config.yaml
norm_eps: 1e-05
bias: "none"
tie_word_embeddings: false
init_std_qkv: 0.0253
warmup_steps: 215
max_seq_len: 512
doc_mask: true
MLP neurons of a small language model. Each row is named by its layer, matrix (gate and up: input weights; down: output weights) and neuron, and shows model dimensions 384-511. Each number is 200 + 40 x the weight over its row's rms, rounded and kept within 0 to 999. A neuron's up and down rows have the sign that makes its largest values positive.
After each neuron's rows, "fires on" lists the tokens most often at its 100 highest values on Wikipedia text that the model never trained on.

L3.gate960,179,154,170,169,226,264,121,183,211,266,216,192,266,206,292,194,279,202,186,234,180,163,192,257,171,162,216,130,158,210,239,227,292,133,198,222,206,158,218,216,217,164,217,234,119,218,203,214,285,212,156,172,224,240,231,201,236,220,243,214,216,244,199,250,207,179,210,227,130,181,226,210,180,197,228,181,165,162,151,221,219,222,227,211,214,256,199,238,211,221,132,127,144,184,290,179,221,283,215,270,187,236,266,239,230,213,202,215,186,184,202,184,236,183,241,361,183,191,101,178,180,241,175,250,275,191,236,164
L3.up960,154,139,188,238,167,231,156,122,231,218,191,189,236,175,250,136,299,251,199,224,212,192,175,267,167,175,207,140,155,209,226,218,252,160,201,254,244,184,219,213,177,122,204,225,152,221,202,188,292,229,218,165,190,169,203,187,217,286,190,277,210,217,173,254,236,150,208,236,193,240,193,162,163,142,215,171,176,197,132,260,182,211,224,203,218,250,252,231,219,212,196,173,143,181,288,149,220,223,288,219,183,231,232,221,226,222,206,203,178,179,226,215,292,148,280,210,142,230,195,181,153,220,251,261,274,188,237,177
L3.down960,186,167,176,206,135,210,230,213,248,161,248,210,203,173,208,94,212,223,172,179,192,200,182,204,227,153,183,184,166,179,228,222,230,208,213,262,244,209,197,198,188,165,159,198,205,211,197,188,189,184,172,184,188,205,224,238,202,173,186,267,194,150,166,223,210,221,163,201,192,195,140,190,189,151,214,196,179,217,180,241,175,180,180,223,264,208,199,225,227,207,206,187,207,208,214,193,204,169,205,166,208,225,206,178,205,206,222,231,196,184,201,224,231,143,237,127,214,195,194,169,84,226,169,245,257,174,238,187
fires on: " |", " 1;", " 11;", " 3;"

L3.gate1504,236,196,259,187,213,208,211,174,208,205,137,123,164,188,236,166,241,219,215,249,225,205,217,203,208,162,188,130,121,215,198,233,202,196,181,218,316,220,195,74,189,175,194,246,234,205,146,226,220,226,200,190,200,184,216,315,189,198,243,244,184,230,221,174,257,113,236,213,210,186,187,214,198,143,265,202,212,183,169,169,159,181,188,223,254,187,215,260,158,214,143,176,214,258,197,204,222,192,181,203,106,216,175,173,335,192,226,252,241,116,208,209,235,241,232,298,151,227,160,198,170,273,198,213,149,213,187,197
L3.up1504,206,186,216,255,234,161,187,161,223,162,196,187,130,156,239,141,149,255,180,229,196,213,173,269,195,143,115,193,156,244,227,141,164,247,294,188,226,155,154,160,132,259,179,190,180,248,121,275,185,215,260,262,254,188,203,240,230,233,167,215,247,270,185,124,201,173,260,165,213,195,213,169,135,175,220,232,224,156,119,192,115,159,251,217,271,142,250,214,173,210,212,172,172,213,191,205,215,154,207,198,150,263,179,279,259,218,219,227,220,178,233,238,202,235,231,237,165,206,175,136,183,146,200,196,247,97,150,207
L3.down1504,262,190,225,251,235,205,188,193,153,203,198,137,206,177,154,236,198,226,212,202,177,157,257,164,186,119,185,258,172,176,181,215,233,208,202,185,226,191,177,196,187,211,230,189,215,185,232,260,285,175,274,247,286,193,188,222,250,201,236,255,146,253,241,214,176,179,234,179,174,269,161,164,187,184,151,259,190,223,209,155,212,186,173,198,169,175,249,146,229,231,165,212,252,249,229,267,208,134,207,157,206,197,200,186,253,130,196,236,176,220,225,191,228,152,194,250,232,201,132,204,226,231,256,202,185,276,195,280
fires on: " of", " former", " then", " for", "ear", " Chief"

L3.gate638,149,139,248,201,175,183,116,223,246,242,180,191,251,178,169,164,217,96,131,226,142,165,164,228,175,222,124,189,151,240,201,258,209,165,169,227,238,164,190,220,147,134,146,219,110,203,264,165,248,153,187,191,189,226,162,260,242,180,242,130,183,239,186,277,152,171,223,124,227,282,166,189,192,189,228,209,232,229,181,233,219,124,175,224,236,185,180,199,181,206,244,179,190,175,212,193,286,167,221,162,225,203,267,148,252,188,133,264,189,162,131,133,250,199,141,178,171,232,192,198,177,158,120,173,190,133,211,166
L3.up638,163,187,205,245,229,206,210,156,154,146,235,203,182,267,247,144,213,237,179,238,198,202,182,180,229,163,142,245,195,236,213,263,144,170,150,182,228,198,164,296,233,183,245,210,296,198,213,229,220,261,147,237,181,292,167,185,264,261,192,212,163,274,198,212,165,174,197,185,221,243,169,196,170,181,172,258,183,198,211,245,217,201,294,162,227,180,242,233,220,224,166,176,173,225,193,168,244,240,245,304,268,268,186,243,198,205,229,232,202,223,191,120,222,139,126,201,167,212,259,211,157,185,177,228,284,198,179,207
L3.down638,220,227,190,289,267,176,213,210,252,211,193,177,159,156,155,259,175,152,225,171,207,224,248,218,161,177,268,230,227,198,255,116,170,155,232,151,247,213,156,252,228,142,166,171,211,219,281,141,170,218,174,141,179,231,170,177,172,140,162,170,232,246,111,200,259,201,259,209,254,157,218,182,209,252,197,158,226,171,166,146,193,212,203,244,179,230,190,191,231,146,178,235,185,176,259,159,228,184,235,129,178,201,176,215,168,222,149,242,145,211,198,185,190,150,233,200,249,135,178,177,222,204,208,292,191,239,155,224
fires on: "'", " ", "\"", " Loss", " to", ")"

L3.gate804,213,190,150,223,198,211,159,170,246,257,180,268,205,225,196,199,177,211,199,246,213,81,150,208,193,220,147,167,183,141,163,195,140,156,187,282,217,189,216,199,158,163,256,235,150,196,109,219,175,152,159,205,251,247,177,198,210,187,170,220,187,223,223,239,188,129,240,190,219,241,182,254,160,171,221,227,200,225,146,136,209,208,233,295,213,192,221,270,226,188,158,140,216,174,189,202,195,281,243,260,144,216,96,146,184,89,235,233,194,203,112,130,168,135,251,230,168,190,168,213,154,209,235,198,209,249,235,208
L3.up804,288,163,233,166,204,185,236,134,191,165,227,237,215,101,129,134,171,217,103,198,220,184,197,156,236,187,232,191,171,235,209,234,180,278,238,212,201,161,221,124,96,230,144,183,226,231,207,293,186,230,170,171,240,228,204,253,177,224,143,223,168,193,228,230,244,243,174,257,197,210,172,196,226,208,249,196,143,224,203,178,193,163,214,249,201,148,144,166,213,160,213,248,186,151,210,156,189,223,151,159,190,197,208,228,169,227,211,271,211,280,251,254,224,158,157,177,220,231,223,199,143,199,209,149,160,193,164,163
L3.down804,173,237,207,260,191,242,118,231,134,246,186,165,204,146,168,208,196,264,207,278,176,78,151,155,168,224,157,239,140,125,286,228,209,281,190,127,182,203,200,162,229,200,236,271,223,151,128,208,195,181,245,197,232,225,207,181,154,102,216,163,211,284,192,206,177,226,273,184,222,148,183,209,240,157,228,165,179,275,180,212,236,207,218,293,230,212,227,125,269,191,175,291,255,237,251,219,201,230,194,133,218,120,190,190,203,131,225,174,186,160,133,158,187,173,275,221,270,192,139,249,207,221,206,216,143,230,185,180
fires on: " of", "ear", " vice", " off"

L3.gate2069,208,121,178,172,147,192,173,129,239,220,205,230,203,205,227,234,218,262,213,205,193,152,205,249,275,208,183,101,214,149,161,158,196,237,204,223,225,199,268,191,103,243,184,149,260,220,168,217,155,188,187,188,207,230,125,249,171,215,160,177,231,193,236,136,167,170,232,177,177,362,238,194,195,152,168,239,155,216,207,198,245,218,210,212,186,159,241,222,209,221,174,205,228,236,188,214,173,233,199,155,227,205,242,170,199,204,159,180,228,117,219,214,218,149,227,240,242,203,214,216,181,255,127,278,256,163,288,183
L3.up2069,214,179,198,206,269,180,258,257,151,248,247,246,151,230,207,210,226,210,195,170,193,175,225,219,215,252,190,177,199,188,204,142,212,151,149,254,189,263,187,147,228,234,211,150,197,231,154,253,201,199,203,285,185,215,150,190,154,206,172,169,198,234,177,203,231,135,177,224,249,274,151,146,232,154,192,200,174,196,74,204,191,206,195,233,156,108,241,298,183,262,249,208,154,262,135,310,176,238,203,268,200,203,197,141,202,213,186,210,173,281,178,209,220,155,176,163,267,226,212,245,196,180,149,261,193,206,260,244
L3.down2069,131,164,223,206,216,230,151,251,131,290,206,231,215,210,155,188,216,228,204,172,169,215,191,236,214,233,245,158,164,239,205,132,195,254,170,222,207,196,234,198,168,245,227,190,170,172,208,182,219,221,279,201,224,181,154,246,154,132,234,180,158,216,224,208,180,186,190,179,188,201,113,224,261,171,185,229,202,166,182,231,294,254,176,252,172,258,248,188,210,206,123,245,207,234,137,298,271,257,187,221,194,240,145,184,179,258,205,196,250,134,156,87,200,128,211,175,265,175,209,234,220,168,195,155,166,177,162,159
fires on: " |", ".5", ".4", ".0"

L3.gate623,269,217,200,143,220,148,175,165,170,249,178,216,180,162,267,143,259,179,161,186,252,152,220,157,200,210,256,169,199,249,230,254,155,191,272,214,138,210,237,198,207,221,196,198,175,182,189,197,223,148,243,148,222,238,218,279,239,249,211,239,149,185,190,128,195,215,119,175,196,248,218,205,157,190,182,199,141,184,165,256,214,148,141,215,234,198,208,189,93,239,77,200,186,194,150,237,210,263,184,226,147,236,184,131,297,213,236,207,216,179,195,183,222,222,244,199,252,152,153,145,269,255,184,232,223,195,202,210
L3.up623,208,217,198,163,196,177,150,219,215,210,178,220,132,225,247,268,166,166,220,256,171,172,151,129,152,204,178,220,181,147,163,189,126,255,195,204,156,204,187,165,226,101,245,143,166,191,186,207,121,174,186,137,194,156,252,203,253,219,152,213,261,161,213,182,188,220,166,182,216,177,181,188,164,212,151,159,218,138,219,248,244,254,240,183,243,176,279,193,226,215,259,210,230,168,161,221,209,146,220,298,242,237,224,169,221,198,72,199,113,274,223,223,117,198,225,206,177,251,211,173,229,223,189,191,166,128,219,176
L3.down623,173,269,167,196,216,151,150,149,186,179,181,195,247,161,232,176,199,165,215,299,224,172,227,244,220,188,259,160,222,223,230,169,239,141,191,203,197,174,206,201,202,250,187,227,167,188,143,208,217,180,175,165,214,209,173,270,272,222,144,269,243,187,196,210,259,186,178,203,277,269,216,105,203,174,187,233,233,207,250,183,288,180,163,168,273,240,212,226,223,134,212,200,270,248,200,154,279,169,181,162,166,220,230,224,182,233,178,190,257,233,195,257,221,307,150,189,220,235,210,141,211,143,189,204,168,310,225,154
fires on: "-", "–", "ak", "s", " |", " same"

L3.gate402,151,185,207,232,227,193,187,209,182,188,195,232,241,147,240,169,191,235,219,189,228,202,232,170,208,221,204,169,267,249,288,231,193,209,195,260,167,224,207,143,183,218,151,195,168,238,178,176,197,242,124,137,171,197,182,177,268,180,168,202,272,231,206,253,158,196,207,109,230,107,217,241,169,162,235,239,174,257,140,246,159,199,234,206,208,207,252,257,165,186,308,186,188,291,193,184,234,222,132,184,157,201,178,165,214,165,189,213,252,207,244,158,230,193,252,202,244,162,223,166,171,163,184,302,231,187,246,167
L3.up402,201,159,154,191,269,162,207,146,222,204,211,214,240,203,136,147,153,171,174,191,125,204,208,144,202,197,229,277,156,159,180,217,164,195,189,179,124,198,278,226,124,188,229,190,197,198,183,279,234,186,252,231,191,222,228,211,235,167,204,169,178,220,179,228,215,196,122,226,170,167,183,190,237,188,143,202,182,241,193,199,176,188,241,151,191,274,214,160,201,175,147,223,174,174,239,173,153,214,185,220,239,223,219,199,204,172,259,186,246,191,195,195,236,241,236,168,215,194,234,176,213,184,148,133,180,188,160,220
L3.down402,260,155,173,134,211,95,219,191,204,150,206,201,243,136,193,212,217,132,162,205,244,123,236,170,202,139,210,162,143,191,258,220,191,158,233,140,131,131,219,161,159,199,254,184,225,210,173,233,158,224,213,193,248,212,241,132,220,258,202,195,210,224,248,205,263,186,241,232,203,217,208,144,167,253,191,144,216,201,209,240,169,283,170,155,238,246,144,198,218,201,256,226,266,230,202,169,201,145,249,247,228,212,248,189,218,192,218,227,232,183,275,206,239,189,202,273,206,151,187,175,237,133,176,103,219,178,172,185
fires on: "-", "im", " in"

L3.gate1320,219,155,131,219,210,220,166,181,220,267,203,203,227,236,162,182,271,190,129,205,128,306,271,147,166,193,231,176,138,141,230,230,237,209,144,205,162,261,207,150,190,203,195,197,255,197,228,276,292,204,194,149,195,255,212,280,267,159,170,217,198,191,197,137,272,197,233,218,237,230,218,145,191,193,208,224,223,217,155,156,186,250,284,220,238,200,170,280,224,166,235,134,197,222,228,110,240,261,249,192,210,181,188,189,181,149,206,166,269,184,278,126,184,212,220,182,206,185,197,177,234,175,185,212,236,144,203,157
L3.up1320,231,191,147,183,242,148,176,215,226,237,239,235,261,158,162,169,139,152,185,229,192,147,188,190,192,153,203,156,199,262,212,103,159,272,119,224,155,305,155,140,182,125,220,196,243,160,228,312,157,148,175,170,291,185,236,184,222,154,140,253,255,138,219,192,159,209,172,216,215,163,196,155,237,176,157,183,139,221,149,146,190,158,205,191,196,178,278,169,192,234,224,194,215,182,166,190,155,167,219,214,250,248,234,133,232,189,214,213,249,226,220,186,215,184,215,166,233,176,139,177,176,271,182,172,199,163,277,163
L3.down1320,249,200,197,125,242,199,186,161,225,292,201,170,264,210,232,207,227,112,205,239,209,224,216,236,147,125,176,168,223,225,272,142,205,186,146,106,206,181,159,225,202,234,235,188,219,231,246,203,236,123,201,130,162,240,218,174,228,222,275,203,200,196,214,232,225,156,183,278,218,160,167,223,296,281,218,177,165,199,168,158,132,192,220,154,238,204,265,240,218,280,182,264,240,233,198,162,156,199,175,181,272,220,241,178,210,235,213,208,268,241,283,160,220,231,154,191,234,181,228,161,268,156,194,189,297,157,215,174
fires on: "-", " to"

L3.gate1935,157,179,152,244,157,322,177,183,227,239,239,265,174,206,236,113,287,227,158,190,238,215,196,188,238,92,168,181,189,184,162,132,236,158,195,170,219,235,152,185,227,159,227,240,169,173,230,165,211,264,243,202,183,225,208,249,230,217,140,185,144,178,207,194,245,231,223,171,136,195,221,222,304,200,244,203,246,141,177,128,175,203,211,286,163,178,287,259,164,205,262,237,205,249,299,190,196,227,210,222,122,170,178,213,133,226,210,191,225,115,215,201,191,269,243,218,208,225,140,177,158,159,228,161,142,230,207,181
L3.up1935,236,182,246,238,180,232,160,229,144,240,218,236,188,193,221,233,272,189,215,215,235,244,162,203,217,202,156,165,155,166,219,205,155,180,321,192,270,169,220,253,185,158,197,220,135,143,193,228,229,246,209,224,171,240,155,248,222,218,186,174,252,201,238,233,217,160,110,266,156,223,238,254,229,170,120,220,233,124,286,161,184,178,258,219,213,180,208,136,142,232,234,187,193,215,260,200,237,195,165,202,237,216,185,240,223,244,174,232,220,198,180,118,195,213,229,200,210,276,155,182,140,213,182,176,200,188,227,209
L3.down1935,199,196,222,189,193,182,248,183,138,302,246,124,206,211,189,267,265,226,211,233,177,180,216,205,198,154,221,230,276,233,171,152,230,249,197,151,243,228,204,126,133,186,223,184,247,222,196,162,199,165,191,208,271,247,180,272,191,249,184,273,185,241,228,103,167,164,214,199,196,205,141,188,278,274,112,238,182,174,272,214,154,126,254,278,175,217,200,217,217,233,190,253,222,223,218,211,205,177,143,206,163,265,283,194,188,54,195,181,278,171,182,224,159,169,179,211,207,174,151,132,130,145,257,225,189,183,218,205
fires on: " of", " for", " to", "at", "for", "j"

L3.gate1889,190,152,160,179,198,171,139,166,167,264,180,233,189,184,296,202,186,166,205,187,115,151,190,164,171,154,165,168,231,209,219,145,184,181,204,297,224,132,166,269,161,198,117,159,169,294,171,231,182,233,234,160,181,225,124,184,209,207,227,234,263,197,253,235,245,168,139,227,249,149,186,210,146,187,211,286,223,173,167,150,233,240,250,130,156,232,257,192,234,222,182,211,208,246,197,171,224,241,214,226,160,260,177,192,172,199,166,184,185,245,206,152,186,231,190,254,197,172,167,163,189,201,147,206,215,265,230,221
L3.up1889,160,181,223,234,184,209,182,196,201,219,268,211,194,162,174,140,151,177,170,221,200,189,200,210,159,161,240,103,137,207,176,188,191,248,195,237,190,153,258,177,150,156,188,182,127,220,142,224,194,166,213,246,202,189,225,173,272,180,266,202,269,199,245,170,216,216,164,232,181,127,157,223,265,165,144,187,197,92,160,189,222,110,196,195,195,202,159,84,236,213,170,219,296,169,184,189,194,213,176,167,270,196,221,131,278,93,178,158,155,179,197,219,216,244,232,161,154,126,198,190,221,206,179,299,234,281,218,199
L3.down1889,158,184,204,195,207,242,216,173,225,245,135,247,169,186,180,158,191,264,188,187,180,194,243,229,281,207,200,183,211,286,265,205,207,238,189,131,172,178,119,233,163,141,266,140,100,250,196,217,231,258,190,196,228,240,129,244,207,246,213,257,236,244,228,194,276,193,192,217,126,214,214,194,260,176,219,186,192,184,231,147,186,163,156,245,266,198,142,220,237,227,242,213,196,252,120,222,167,160,253,193,154,243,136,171,196,198,248,182,204,258,258,260,153,234,196,144,208,198,170,166,264,235,117,243,240,211,259,195
fires on: " |"

L3.gate756,209,272,147,257,234,136,151,136,149,278,226,228,216,214,288,159,196,188,187,220,215,243,181,167,193,182,154,179,211,176,255,209,131,202,152,160,225,264,210,172,209,268,176,230,195,260,145,242,146,190,164,191,186,171,218,174,208,196,202,161,209,229,154,221,245,173,205,154,205,181,253,231,177,206,174,235,178,157,153,189,247,203,200,174,260,205,169,253,274,160,269,148,238,261,175,149,204,228,260,188,202,212,223,117,170,135,181,174,193,137,180,204,292,197,220,222,230,196,120,177,202,248,119,202,230,191,260,97
L3.up756,200,199,223,239,239,158,245,224,166,232,224,192,257,155,235,221,183,224,233,188,216,269,195,216,155,202,174,193,224,173,257,177,164,154,212,194,224,235,166,136,294,281,239,165,191,170,181,200,157,197,230,149,149,231,152,171,219,176,230,228,217,164,197,284,213,269,242,190,195,164,207,218,205,156,186,180,208,213,204,204,271,246,186,245,183,177,191,209,195,213,274,179,186,263,137,199,168,138,237,220,258,233,224,189,177,167,175,210,192,190,198,170,252,163,160,145,154,205,125,148,224,216,133,152,275,103,189,154
L3.down756,233,116,250,193,200,253,226,239,221,169,187,87,231,189,171,226,162,196,201,164,270,186,246,145,174,349,181,301,228,204,163,178,177,211,188,191,232,215,218,166,273,104,251,201,183,194,149,193,183,172,278,220,185,204,178,194,248,197,163,236,212,148,211,183,218,159,186,189,162,127,139,233,277,236,185,223,207,285,221,176,185,280,290,191,182,201,249,219,147,169,169,214,184,180,192,168,236,161,178,204,195,200,223,184,170,257,158,167,205,185,235,202,194,182,184,247,226,228,248,179,256,185,279,129,199,192,218,198
fires on: " as", " to", " became", " Website:", " des"

L3.gate2232,214,175,146,224,170,180,187,119,96,188,251,194,221,226,262,186,184,228,173,164,201,196,204,182,217,181,245,193,239,210,235,220,208,237,176,199,222,216,239,216,165,233,221,160,219,186,285,173,154,194,178,258,158,202,194,145,187,268,175,232,201,253,177,175,202,276,193,211,135,184,154,166,154,234,204,187,132,207,255,165,226,259,256,244,159,150,164,169,187,202,220,211,191,178,204,192,203,274,214,157,207,180,224,247,267,219,187,251,202,164,206,183,249,207,224,249,272,231,197,224,234,240,109,307,270,167,295,127
L3.up2232,213,184,225,226,211,183,206,199,193,200,213,168,274,213,173,239,186,177,263,142,155,110,210,228,247,159,177,88,179,138,193,199,222,261,227,206,204,238,182,239,215,179,151,204,185,170,227,240,164,163,163,187,262,200,172,227,154,212,137,205,184,131,165,233,234,181,228,211,240,255,232,159,177,161,139,270,244,252,203,204,347,231,200,173,186,280,226,170,234,195,193,147,218,212,187,118,179,198,151,232,206,117,187,167,191,259,223,192,162,121,254,227,293,210,193,209,194,205,196,252,240,237,197,214,167,155,146,189
L3.down2232,141,177,187,188,132,121,167,151,147,98,220,239,222,191,247,175,230,194,178,181,284,284,215,230,231,166,198,193,242,204,250,151,212,205,260,227,273,163,187,176,169,229,230,159,225,215,148,156,212,230,207,253,210,171,197,219,214,180,156,189,155,158,135,209,241,224,226,218,198,207,155,257,255,180,219,181,201,241,175,297,227,180,191,221,182,188,188,262,215,197,260,141,168,211,208,242,183,173,190,210,176,187,170,212,176,239,198,152,223,243,270,183,227,168,265,258,167,209,191,223,215,199,245,267,189,240,247,175
fires on: "u", "k", "g", "qu", "op", "w"

L3.gate1762,228,211,166,226,275,282,175,177,158,195,172,210,152,160,212,120,136,180,161,239,144,203,235,150,257,226,162,288,256,207,91,222,137,199,241,159,215,249,185,159,223,198,163,161,121,205,231,239,160,183,125,179,172,202,260,236,196,289,201,223,198,135,209,212,82,162,180,196,155,261,271,211,228,204,207,202,175,160,254,245,205,216,186,187,213,195,218,206,225,210,209,190,231,201,227,202,192,238,191,231,216,262,254,220,233,192,193,258,195,228,182,215,245,220,236,185,161,178,242,173,269,119,229,166,272,182,196,150
L3.up1762,181,201,169,215,164,192,159,197,241,264,205,219,212,227,186,209,220,225,167,185,126,198,226,113,158,223,229,214,211,130,187,193,152,222,175,198,226,216,198,172,201,165,181,151,208,237,209,183,238,213,218,177,256,175,225,188,215,268,223,225,202,162,228,196,204,192,144,95,246,200,24,177,171,128,203,195,172,169,141,209,184,186,227,234,214,261,210,154,221,213,164,177,220,192,152,227,163,186,190,221,216,226,227,183,250,152,204,243,248,230,168,223,238,236,135,198,197,193,135,190,206,325,202,191,247,212,257,266
L3.down1762,203,227,187,209,266,284,242,212,223,176,161,244,218,238,216,208,190,232,221,201,194,172,171,150,196,165,267,297,240,160,177,184,182,159,204,129,209,194,250,212,239,170,170,170,164,210,223,218,219,153,246,177,165,215,185,240,223,199,204,182,200,232,164,215,187,173,246,219,209,229,256,194,211,273,224,172,221,235,202,195,252,218,184,173,229,213,212,186,220,246,245,187,184,232,229,235,238,215,256,150,163,200,140,192,211,269,179,222,193,186,207,255,170,135,214,175,182,123,217,225,262,188,113,212,203,173,198,243
fires on: "\"", "'", "”", " '"

L3.gate2141,204,115,140,224,212,214,212,162,148,132,183,144,253,175,181,133,233,158,219,189,179,152,198,171,253,157,193,260,173,226,196,203,214,270,199,224,226,282,188,143,97,297,262,235,189,157,227,232,190,234,199,213,189,209,256,234,178,165,143,214,191,148,225,195,259,261,193,214,188,210,178,129,288,161,299,205,189,149,264,201,219,219,267,261,182,231,241,164,179,164,185,182,155,186,273,138,212,257,174,212,99,213,278,237,223,157,295,142,166,204,153,208,215,189,287,242,179,218,178,205,209,225,172,212,226,181,185,253
L3.up2141,222,245,195,127,313,169,155,200,263,163,152,232,133,171,215,258,217,204,202,124,188,149,204,146,203,187,194,153,234,173,267,206,192,251,221,167,183,226,207,252,221,159,168,213,276,163,284,214,239,210,140,157,250,192,194,239,215,187,169,143,208,236,196,266,224,175,212,161,230,236,219,126,152,197,166,131,198,177,207,200,204,230,233,260,175,138,186,124,168,188,235,268,197,212,199,129,237,176,198,187,299,181,232,208,217,260,198,133,265,195,251,171,221,183,144,191,279,297,213,158,129,170,235,243,262,159,162,193
L3.down2141,160,149,214,185,203,155,172,209,223,202,233,179,163,317,161,201,201,172,199,195,279,208,194,192,187,153,147,184,219,151,187,192,145,260,191,223,229,245,223,182,135,231,163,199,235,182,172,194,213,242,173,104,218,210,169,198,207,243,198,311,266,226,210,230,190,227,219,153,177,226,230,241,103,255,178,204,194,125,185,135,230,178,149,275,178,144,182,138,164,221,270,231,151,234,190,210,208,199,141,188,219,194,183,214,160,218,242,176,178,183,196,208,192,133,246,274,213,212,229,155,205,132,251,229,237,222,171,252
fires on: "u", "t", "de", "ru", "qu", "e"

L3.gate259,206,170,258,204,181,171,98,261,207,251,183,215,185,175,203,232,171,131,223,220,253,203,138,276,179,195,202,274,205,238,207,194,216,177,171,221,107,194,249,190,217,169,166,234,206,141,213,287,206,162,205,169,157,224,225,204,192,158,154,202,160,172,220,174,205,241,183,177,111,283,229,245,239,206,218,219,209,282,298,170,264,245,305,248,260,161,215,203,233,174,188,198,151,173,224,165,173,236,192,193,222,188,185,206,208,208,167,163,147,93,198,224,274,271,168,215,288,150,202,230,225,171,209,189,179,149,213,148
L3.up259,218,154,162,226,201,189,252,136,220,194,284,93,166,253,199,177,202,154,208,223,225,188,154,157,165,198,171,167,213,224,268,209,169,248,240,207,195,194,177,226,217,190,218,158,153,150,184,227,144,142,182,243,158,234,260,167,239,140,165,201,194,268,166,169,218,173,200,180,240,240,210,201,244,200,171,191,196,224,182,120,237,192,184,257,208,218,244,201,185,330,223,228,177,248,219,214,173,268,211,195,155,156,186,163,223,192,198,242,157,245,210,210,205,145,193,204,233,213,245,223,175,252,175,262,170,210,227,191
L3.down259,198,152,189,216,241,205,146,171,237,263,192,287,237,207,266,197,151,166,204,154,189,173,224,190,161,125,237,299,191,211,216,209,206,241,245,176,188,211,183,202,224,224,250,133,273,193,150,188,214,236,225,139,229,263,231,226,192,281,226,164,162,174,167,159,215,158,212,222,254,219,206,218,213,164,317,171,221,162,298,99,203,223,227,130,112,201,138,211,181,174,200,194,275,222,207,231,151,256,249,222,238,183,141,227,256,195,140,160,214,177,209,122,251,165,174,170,228,250,206,163,221,209,265,218,204,218,205,233
fires on: "'s", "-", "'", " with"

L3.gate2016,148,157,220,287,184,235,177,234,176,228,208,194,195,191,192,225,217,151,265,225,211,302,195,207,163,147,234,263,212,215,164,212,204,185,138,246,157,200,215,175,217,195,233,205,210,233,203,139,194,224,176,171,199,153,199,253,136,190,161,161,190,184,206,186,212,250,208,199,200,170,229,171,103,174,163,156,277,184,124,188,273,230,126,219,244,140,264,194,173,195,216,203,247,268,198,190,228,198,239,169,173,269,227,215,233,247,142,91,204,198,189,192,194,194,232,278,143,180,145,240,209,200,248,212,227,206,188,176
L3.up2016,218,167,174,238,93,187,241,152,204,186,155,152,192,179,203,237,158,196,124,122,180,200,138,165,193,185,173,253,152,212,143,205,197,208,220,188,138,168,244,262,196,223,161,238,226,205,179,265,190,248,329,301,236,331,216,204,230,156,119,85,271,174,243,178,245,174,112,158,182,220,155,249,300,266,200,145,146,257,171,192,211,228,257,208,160,182,205,134,195,250,173,246,111,202,290,165,186,204,249,177,265,208,221,266,231,245,184,243,265,221,206,215,212,165,174,205,228,194,187,238,180,185,229,73,214,201,172,196
L3.down2016,158,79,213,202,141,199,122,192,146,244,234,221,165,164,236,241,196,250,141,131,241,202,207,180,184,153,210,242,159,194,183,179,192,207,275,207,137,175,188,179,163,145,165,158,135,218,259,182,227,265,246,188,144,197,209,250,221,210,173,221,199,169,204,143,281,283,165,141,254,235,207,145,226,157,154,267,249,244,257,169,235,246,202,205,185,248,203,143,218,212,186,231,143,186,236,188,228,256,168,197,223,230,205,234,204,202,142,247,191,154,138,179,195,244,162,122,213,261,168,209,226,242,196,205,232,248,173,202
fires on: " |", " a", "-", " an"

L3.gate527,165,155,164,238,194,212,141,166,193,226,197,198,182,165,177,202,171,190,227,181,134,143,126,175,233,196,228,170,197,255,191,192,257,220,168,209,201,226,239,200,160,258,151,155,167,199,194,258,254,196,276,157,113,166,127,195,264,164,221,201,175,170,249,161,152,247,152,225,174,140,147,254,175,139,230,207,205,186,228,178,211,232,293,212,258,255,187,225,179,170,215,152,202,145,231,173,200,223,210,225,166,163,202,95,171,193,160,154,133,130,203,289,209,156,268,191,262,172,139,168,160,177,188,243,206,273,229,199
L3.up527,223,200,217,173,144,167,166,168,150,217,183,196,130,228,251,189,230,227,234,261,210,153,180,129,184,256,209,141,151,120,241,212,172,214,153,197,208,209,284,170,188,186,148,218,133,255,200,148,217,201,159,201,241,202,144,230,209,165,124,239,211,179,159,247,199,200,151,196,144,224,215,159,210,262,212,166,210,203,248,209,232,219,179,274,211,221,182,201,217,230,266,125,239,199,122,209,176,151,196,242,180,106,240,163,233,190,179,220,204,189,151,204,204,146,220,207,229,183,157,205,156,256,176,279,260,205,157,142
L3.down527,276,242,168,142,145,194,174,182,211,173,158,128,205,165,143,176,206,217,180,210,197,194,177,151,286,204,191,125,233,243,162,298,154,186,111,139,213,232,146,242,167,183,221,235,174,233,161,240,235,202,140,182,120,193,218,280,201,164,201,184,208,177,202,241,158,175,155,216,197,231,224,168,237,184,236,188,206,157,271,230,204,168,158,230,194,182,171,271,173,216,254,216,217,281,224,168,165,272,142,153,264,226,198,145,191,175,163,205,193,182,202,192,257,196,214,194,196,193,287,230,204,187,163,197,201,192,216,190
fires on: " |", "5)."